python train.py --n_layer=12 --d_model=192 --n_head=3 --n_kv_head=1 --head_dim=64 --d_mlp=512 --vocab_size=2048 --activation="swiglu" --norm="rmsnorm" --norm_place="pre" --norm_eps=1e-05 --positions="rope" --rope_base=10000.0 --rope_fraction=1.0 --qk_norm=false --attn_scale=0.125 --bias="none" --tie_embeddings=true --parallel_block=false --init="normal" --init_std_qkv=0.0388 --init_std_o=0.0481 --init_std_up=0.0555 --init_std_down=0.0555 --optimizer="muon_hyperball" --lr=0.00733 --beta1=0.95 --weight_decay=0.0 --lr_head=0.00683 --warmup_steps=200 --schedule="wsd" --decay_fraction=1.0 --decay_shape="linear" --final_lr_fraction=0.0 --batch_tokens=32768 --seq_len=512 --doc_mask=true --train_tokens=313500000 --steps=9568 --dataset="wikipedia_en"
MLP neurons of a small language model. Each row is named by its layer, matrix (down: output weights) and neuron, and shows model dimensions 0-191. Each number is 128 + 24 x the weight over its row's rms, rounded and kept within 0 to 255. Numbers have three digits each. A neuron's up and down rows have the sign that makes its largest values positive.
After each neuron's rows, "fires before" lists the tokens most often just after its 100 highest values on Wikipedia text that the model never trained on.

L9.down14:167125134126109151151139163122110139129126091170151087138140089134127124120111134118068143111137096169126150143089121134111108097106141147130097120140111103139097148073126155102151165114108176109114128155131130121130132177107097125089149088171143119100161133192103063110121116133123146143129175122181147112145120153119143120097104120137124129124139078128114153114148189122139132130108105103126125151128119114130080089163123133122094151110128144130091094128154156159094156154145128122158094118122115153120114096124156100124164133144133131097127134121130135120083085117083147094
fires before: "ated", "al", "ation", "it", "gen", "vi"

L2.down65:089090130180142123106122101144132125124095137109077116164106126116149123107098067195132124122114138106165141119128167056111125093162145149117131117128122178158158138128162079123135152146115125118150188142116102108162161113095138108145129124128120078140151137132113082107120128140114105117108097148139148160170113132136136181106163158111115119128110138135149150116104102148136121094124138144120127144138159102138128156113140107111151123116122143106145107159179145140154119149158109130120122135155123109080182144088126088121098150093150110107084133133098104157141126142146113126
fires before: "\n", " (", " |", ";", "s"

L2.down285:142133137120134124093159100147146152163155127115117146126104117140123176133109117107092120107116153158116095113082144078114129117120091142095169106186125127120097148124152104143087193151143119173126125133117112112178126091126116106124151116147137117123141150147181073111155125129145084129149101115140137143106102159141113130141147119160109102158156125133122086129130154097116140146157113146123128103164177106154172104164153145131116150148176135119136144078103104090133167118090120148153094102154144134110116127138119136152125154136112146157105102102083098158156163109105111124
fires before: "mp", "go", "le", "ch", "ach", "g"

L5.down165:106102162101145052117134097126172115162112074103164131145134132104145076148113099162106139137137146124175138102155108152133151159141142117118149128169149078116116104124155136128120122091118112117126229118150120150143103149098141134119149134136106140098156140156134114134149127156103113113108098147111131139113130112132122128147157119140115111154118097145133121164154132149130138148110127164088128036117111125161107102133131089163130081120154134149139154127115129149129116122102103158090132116127153166103131139153143166107139120171139141112139096143093137125107098126103122104
fires before: "==", "The", "S", "A", "In", "==="

L6.down307:119150125129153130105164085125119112098155076118138117119153123124147155136168147127153125111127147140143218146156118128140158136129145143172125109146146114092137167126136147110071155119121114148156255091113143121142170100119134125105113115147130106138118135146120129130109135139132115125105161128140108144124119138119113151107116129101128112125146095141123115109128145136134125130120134163105122150149148143105157126106173146132157098146112119100151144108131133125140111097124148129127102138120116134154112113131115081098131129163128114131151140132120155112139100136135160125
fires before: "==", "===", "A", "The", "In", "On"

L5.down249:129105135064174091111097111131148125121111136121101127130171149163120171121121097145133131144151134128073150153154129135132137134139077133137121153112087122148132161109151090122130117127147127131100244150125154139149099145103132152101179098156128141178141127166140145130116115128127090116138127130101120108129101110157144147129126125101118131100133105146134153094141093151132148131144092121103105118122131127065123131110149108122139102102152113101134125110095130127073120112137141165155171156145090156133126147112119129092133115179143124100146097130137132172164103117091151126
fires before: "==", "The", "In", "D", "==="

L9.down439:114086143118090149122118133118126117120141118108135095104160151106103132155112131117106121085169151123151137134092123109137121129127141153153123096128104119093160114141120076122138079096143109148115195105111112118103146124115106145032128142102119103172113139143117129138146060101136154111130150104104121099134157094112122163107146165147167124151141116140111142157099142184119132119090134146148105115149144130095112073149161142156100143111106109101161139155126125136128137105141106133095112097143100146136130133140123131105108099165104156120136151148101131176129109067095142110
fires before: " of", ".", ",", "s", " and"

L5.down179:134116122143147145141097089138170189138163138136136106103131149150124120156127069092163142140133126128099152108145145099158127097080085137140121118150082153143171168105120131128159112080124086120098131180103107099126103091096166080131118112135134148124106125115070167102136155118125142123126113151117110111121139088147136107093145114126122115103122073128082162076122113136103096164130152151113090083105128110150138119129136081124144129088122105081134149114134135133132111113118126105094122159150109151151113131158098134088121144100143132096131141133146088142101115132135134113
fires before: " the", " his", " their", " this", " "

L6.down144:124121130106089115136104157117138150122124125117096128146173070151161137166132108014132131113113117136153078139061149081120140135170138095144156101094132127135150107124126114099162122099106126142170069156117107140098116108135112142094119125139125131124114068109109135124139141125177127146122128138134127117138122113115124100091150106163167157119116144126152146133110167108094136109102137125127101145131127151095150088121148135166122148131141159120127156102107127136139133122109102107083124135117098127152114124154128113106136164119114176150091129130147088157128138099167160130
fires before: ",", ".", "\n", " |", " United", "C"

L5.down471:100149151115123127172141127130152140130119081111134105126157126127126118164115121120163121129135146145110124128107096144141154125118170117141134100173120136112120114118119151142116140109134100171116255113130113135118121106129132088043112144135137082116122132120142151162107157115112138127134132150154112156135117115156118150131122147114125143132124113126116132138114122139126112129120124175103138137139134120103155121137136120134130120132125134121138145151132119125151108129176131142156149150097114125139172101114119100110155123119108122143116109136103144116133145109131123110
fires before: "==", "The", "===", "In", "A", "S"

L9.down490:107164156139131084134123114148094140108124137104123150178136093152098209117108098144135138152146123146118134154105174077143125125124109108177141123087109141176152106109139134086159121105130095093165101143134169103103169098131108145122121159135088163092109133121150166118116140157143121137173145128133134137129114103132105152108167131127132117144124134126125134141187094116144119116122134143122098125083101131164138086122172109144125109161140110118094152130138164159107111140142149076118125153115109117121124115150094135105153165103150158133137136109117120119101147110126081064
fires before: ".", " to", "ly", " by", ",", " in"

L9.down251:114121132126129134104178132096106150151130125103121181125121138134159174155166144131154150096118117111123080100157157148176156120136102090119101096118124129179121138130160082112133108142137135123114094173128130127110114089107125119176138140143142124109151167120180155151155078134133094095144117151105155084117130137089153135138137099150108141144137173162136133136132095095101153151147127177136104097136162088122102105130165134124088174139160123127121122104080103138107129161132133107133107159123173107153117117109149098122123137124140131148113128123117095062110097129116148159
fires before: "le", "b", "mp", "ch", "c", "ard"

L5.down210:082144146130138138121133106130117156116107058135144103133126154129113177154139139176115101103135141140111110123151099110116119129126107118151118088169152114096154141115128112126108172107110143145118255126117122093140149136139152125045138129120124106121132132152137126131159110109147141104102138150138110105134106124152152150107140135130120167132122096147107122086114143147131136095128111152081085147135147134143136081110155132106105109123128165104131126114131142132150120097145124120136161135135123140135162130089120121111144130108109132096139113135078166128131128145119158114
fires before: "==", "The", "On", "In", "S", "A"

L5.down428:139159149107131120131126106118156102116144081124154120143148185136118153161110123168125125083154167115135173108144111139141119116132119109157124087118117147108139149131142150135107171113112096164127255098120138110109120114155117102108141133141130101150113107136151143107103120105127109119134174131139087131114116117140152144124138136131111108127144114134158126114114154126103115143128133184143112132126132114157113138095151160125132113152118151121142158147136134168146112131129152105135156139107100132119160122136148145121134116149138134147115128150108165099136122117106154140
fires before: "==", "The", "===", "S", "In", "A"

L9.down268:124138109112123115119094095113166155125146136160140119135161168132117130098086133097131133126129119143109114128131090139122113117152120104101140103139137142125140089078126120130179189111149074150109107145147138137112150112112097150058081174125108129123126121150127148140139147120110164174114100131149118144130134175105155173134128152058145111170111134107133105140173135152114101119154171112116144126118106159110124131121080138091124149156150174128073120127126093081142124171096135172132129104112090144132142094145136120123154100110096133127101163119122110140087124139115110118
fires before: ",", "\n", ".", " as", ";"

L6.down336:132097158138143125079128129121146142109117123148152075104159164097098151135123135166124146083184141145136100134133089138103112130092150131116122151157147129122118106098126168151117123159104133129130176125166137157129139127098099144057127147105144142140148157125153114136144157096108129141173091159151121153130136141167130123086157114095094095071127107108162128134168154105163124159156147130142144186134113117117137131140136140084130116125096121124135109109166133073114136119173144125155122134167144143079150167088142155137130134132136118120094167153093121154104126099138117120
fires before: " he", ",", " the", " were", " are", " is"

L3.down290:112137124120132132135134118134107136157146114126125142131185132175112152087165078147112081111115113102142131128116120134086149152108126146154147126089154121190113135159127101097124117098131127167111195142106107141159124128076123155149157123161132135165156144123115126142143133117143069181159125163136100141125120126105142156127130125143161118136104139133113125130114159139104163116107123090095068139164163078154119112124126104078095148168116119143131143176149155136142135130153150136102123135141104115119184145071158095112100142124133083119159112133131152147136130154127141145
fires before: "s", ".", ","

L5.down202:150156155142135128115181127150145088136101101119152113134122169131131153132142103133188100147124131129116139145099106140094083114134063108131098151127161119135127130146127109121057139107116156157113240126177148107149114150088133169048136141097104164130128121129124151140120132128134121114105124132128123123117132111134129144124129151126123087146115124118116122134120162151128105143158147157130122138103124134121105150097108118164147162173117133105141101156144131163127136114168176153172166139108162104130147148165127120142166137130138131113114085133118139142143110127164136149
fires before: "==", "===", "The", "A", "S", "In"

L6.down237:134097136162121124137148134127092147107121144117150118149142140124142119117160144123157110110075145141147141170111159136113111130124120124138151156119100143131130121118147151179101104110124106137144221087072131107120147111147112098073140154141166166135119121129109117097162163139080106132147169152151111114128146125112102141133078122154164090109112065092102142185142157161137131126144143136166123145141114139100115175150154134113113106084129125087127137137124121110114138121134128121109140140142131133150101162044113142152109144111147105142127115121124120134106109102074133150
fires before: "s", " is", ".", " was", ",", " of"

L5.down110:123137119144188140111155117108123099109103083101166138130105145155126148092111148130126102149107076131117172100139096157125158137109135105109113118131115114104115124149133128169150147118095123119119156124139113141162118104116108145059102116120088138103141115106146132135115147160107108136129140091110129115126129132155172143111147126131104099094131111108154082116152163152154118154136140114094142157141154097120142143140155070108121103120141125065166142113123158131122112149114133113063126089091145116186089146080141108126162141096128129123164170158131141173166121093105121150
fires before: "==", "The", "In", "A", "S", "==="

L6.down332:142160148151123128117115125111126150107147141151157121106086105147124139127148166074133122078134076119136146156090154106093107110114171106147124142149135128117131091124142111163141106072156152137129207133141154111137125135130092094106125182091122115118149121129100116155188094138112138149109129179121109135161126143106154111121168139149147141147114138124100149158138068132121094099117114125127154099108135146118121121118135159126089140162105156119125170080128115104129094076127148117138150098133120110188108112081118125103142121159133115127115153135101116163147152139093134133
fires before: " by", " as", " to", " in", ",", " for"

L6.down191:148123122075123109140077178183132130127174110106085121129130132139143124145157151141131139129122127141103127098156142124144161111112097159181148168129130104152142115112109130078121115101138138110122165145127156149091112144097165136193139137128122119101129171116096139158150170154154154124124120135155124117180116087123156124107135102125112133144172126174147159087145132116150094132160102097110098125128140134192127179115150063187154107134112135125132141156126119101112108142157139108109129128136102120103115109100129138079129153142115131104129142095143121113094107121107143120
fires before: " the", " his", " ", " a", " this"

L5.down328:098126110127133132135141086099108121119134145118155121136150144188162107160158111167136165107119122134107150108108138118115139115088122147150096103121140130110124128076127137079084117126140102140115233148128144135137150115128125064079091111123100103139116146145078118100167132177110126121104162128121151105126132088124143157090163132098122112128094137095113119146116126140149130136178155167112152141113117103146159142129146134102119096164128145127180142146099106154143158130156103146079127112109154114093125127166108121110152140104133143120089145120136125101152120095111139136
fires before: "==", "===", "S", "|", "=", "B"

L9.down467:157153115125119144148090143111159123107128128176092076144101148137149086070138115082159108126133122108126135116134099111116147135162147130115099098143129115091129128120087118116118127142155151128111079141100106137066144101124134110111148091140116140121128124155096124119120149155163141104095139161139204123129184125110181129112102105099117185103110110089117120154120146107119145177117091125110129169121155119146135089139110153150130106127114116094124150136118167115139130156115100146164114090126171157162127169122128111109155117125130117104168107144133146126136101083131089145
fires before: "et", "y", "al", "ation", "ity"

L2.down319:145109142134177101104087130102137112124144118156128109128163113144132186166138107106151164125167141127116180083166107136111087107099105114126106119108176112137126126067152119153122139171111143167094134135134140141121144126122131116121083131088139087118114139137124159146160148113127124118142128129140147172176132131160098139143144131129107083122121106148162100145148143149113112150131167168162134121090084173151171130121122106159160157141110130127116096148126130106186153127100125065168152157114135114153113134159134126127110106091124143152151136126150179122139126125118170140
fires before: " a", "===", " an", " American", "=", " "

L6.down130:121078124129122106093118116117148160079098114140146147143134072127113152138155135109129127124145147109130168145127156097129148163115107118128149117135134125107144148112151110126135120120127104120126190103112096137170146108133085093152165176096091145110168090137151090131159145144135109152185180113132154100153117108120126066159134111160144102174120104102145152131113146084083125143094147113107119082144145114135128139151132148146105106184122066157100176110092154117111165112134121156111136131102105123160116152111127111110114152147140111110142133137101143149114158129130110111
fires before: " in", " by", " to", " at", ",", " on"

L9.down296:160133086139115117130143111100135164144106143118097107109138104159168111115103136135131147161169109125111114134093138141134118175163129155137112104104143125135137183141129133125125133126116109119112095181102163144176141116129133140213146118183090120107137146121132130160146162108118139143131093130138133153081112154100118118122152132120124135089125134121135110173119076116149145135090161128122125130112187119107132101140118101087145116157102126123117138134126176060125088098120126081140155146176114122153146098123100108095128105102126103110110126131119085162123169140170115116
fires before: "\n", "-", ".", " mi", ","

L9.down186:104111143129131081124162066092116143101087113131138115158146110114147199120069078115133127092148056145151160103111130064134106112134129136135127117107141099115119114142151132121168135163121110158170124141098102121121157107129089137115119167134126156114137125134116116146137126138129137127147116145162124136150112109117120169092132109125123149137128107106104141107142136138109144110100171139138163165163075162113122098154132098127140084137142112082147128119096151102162158152127131109136137149149063175138142148119146123151133145088128131115144126149104088138124163142155099157
fires before: "|", "\n", "|---|---|"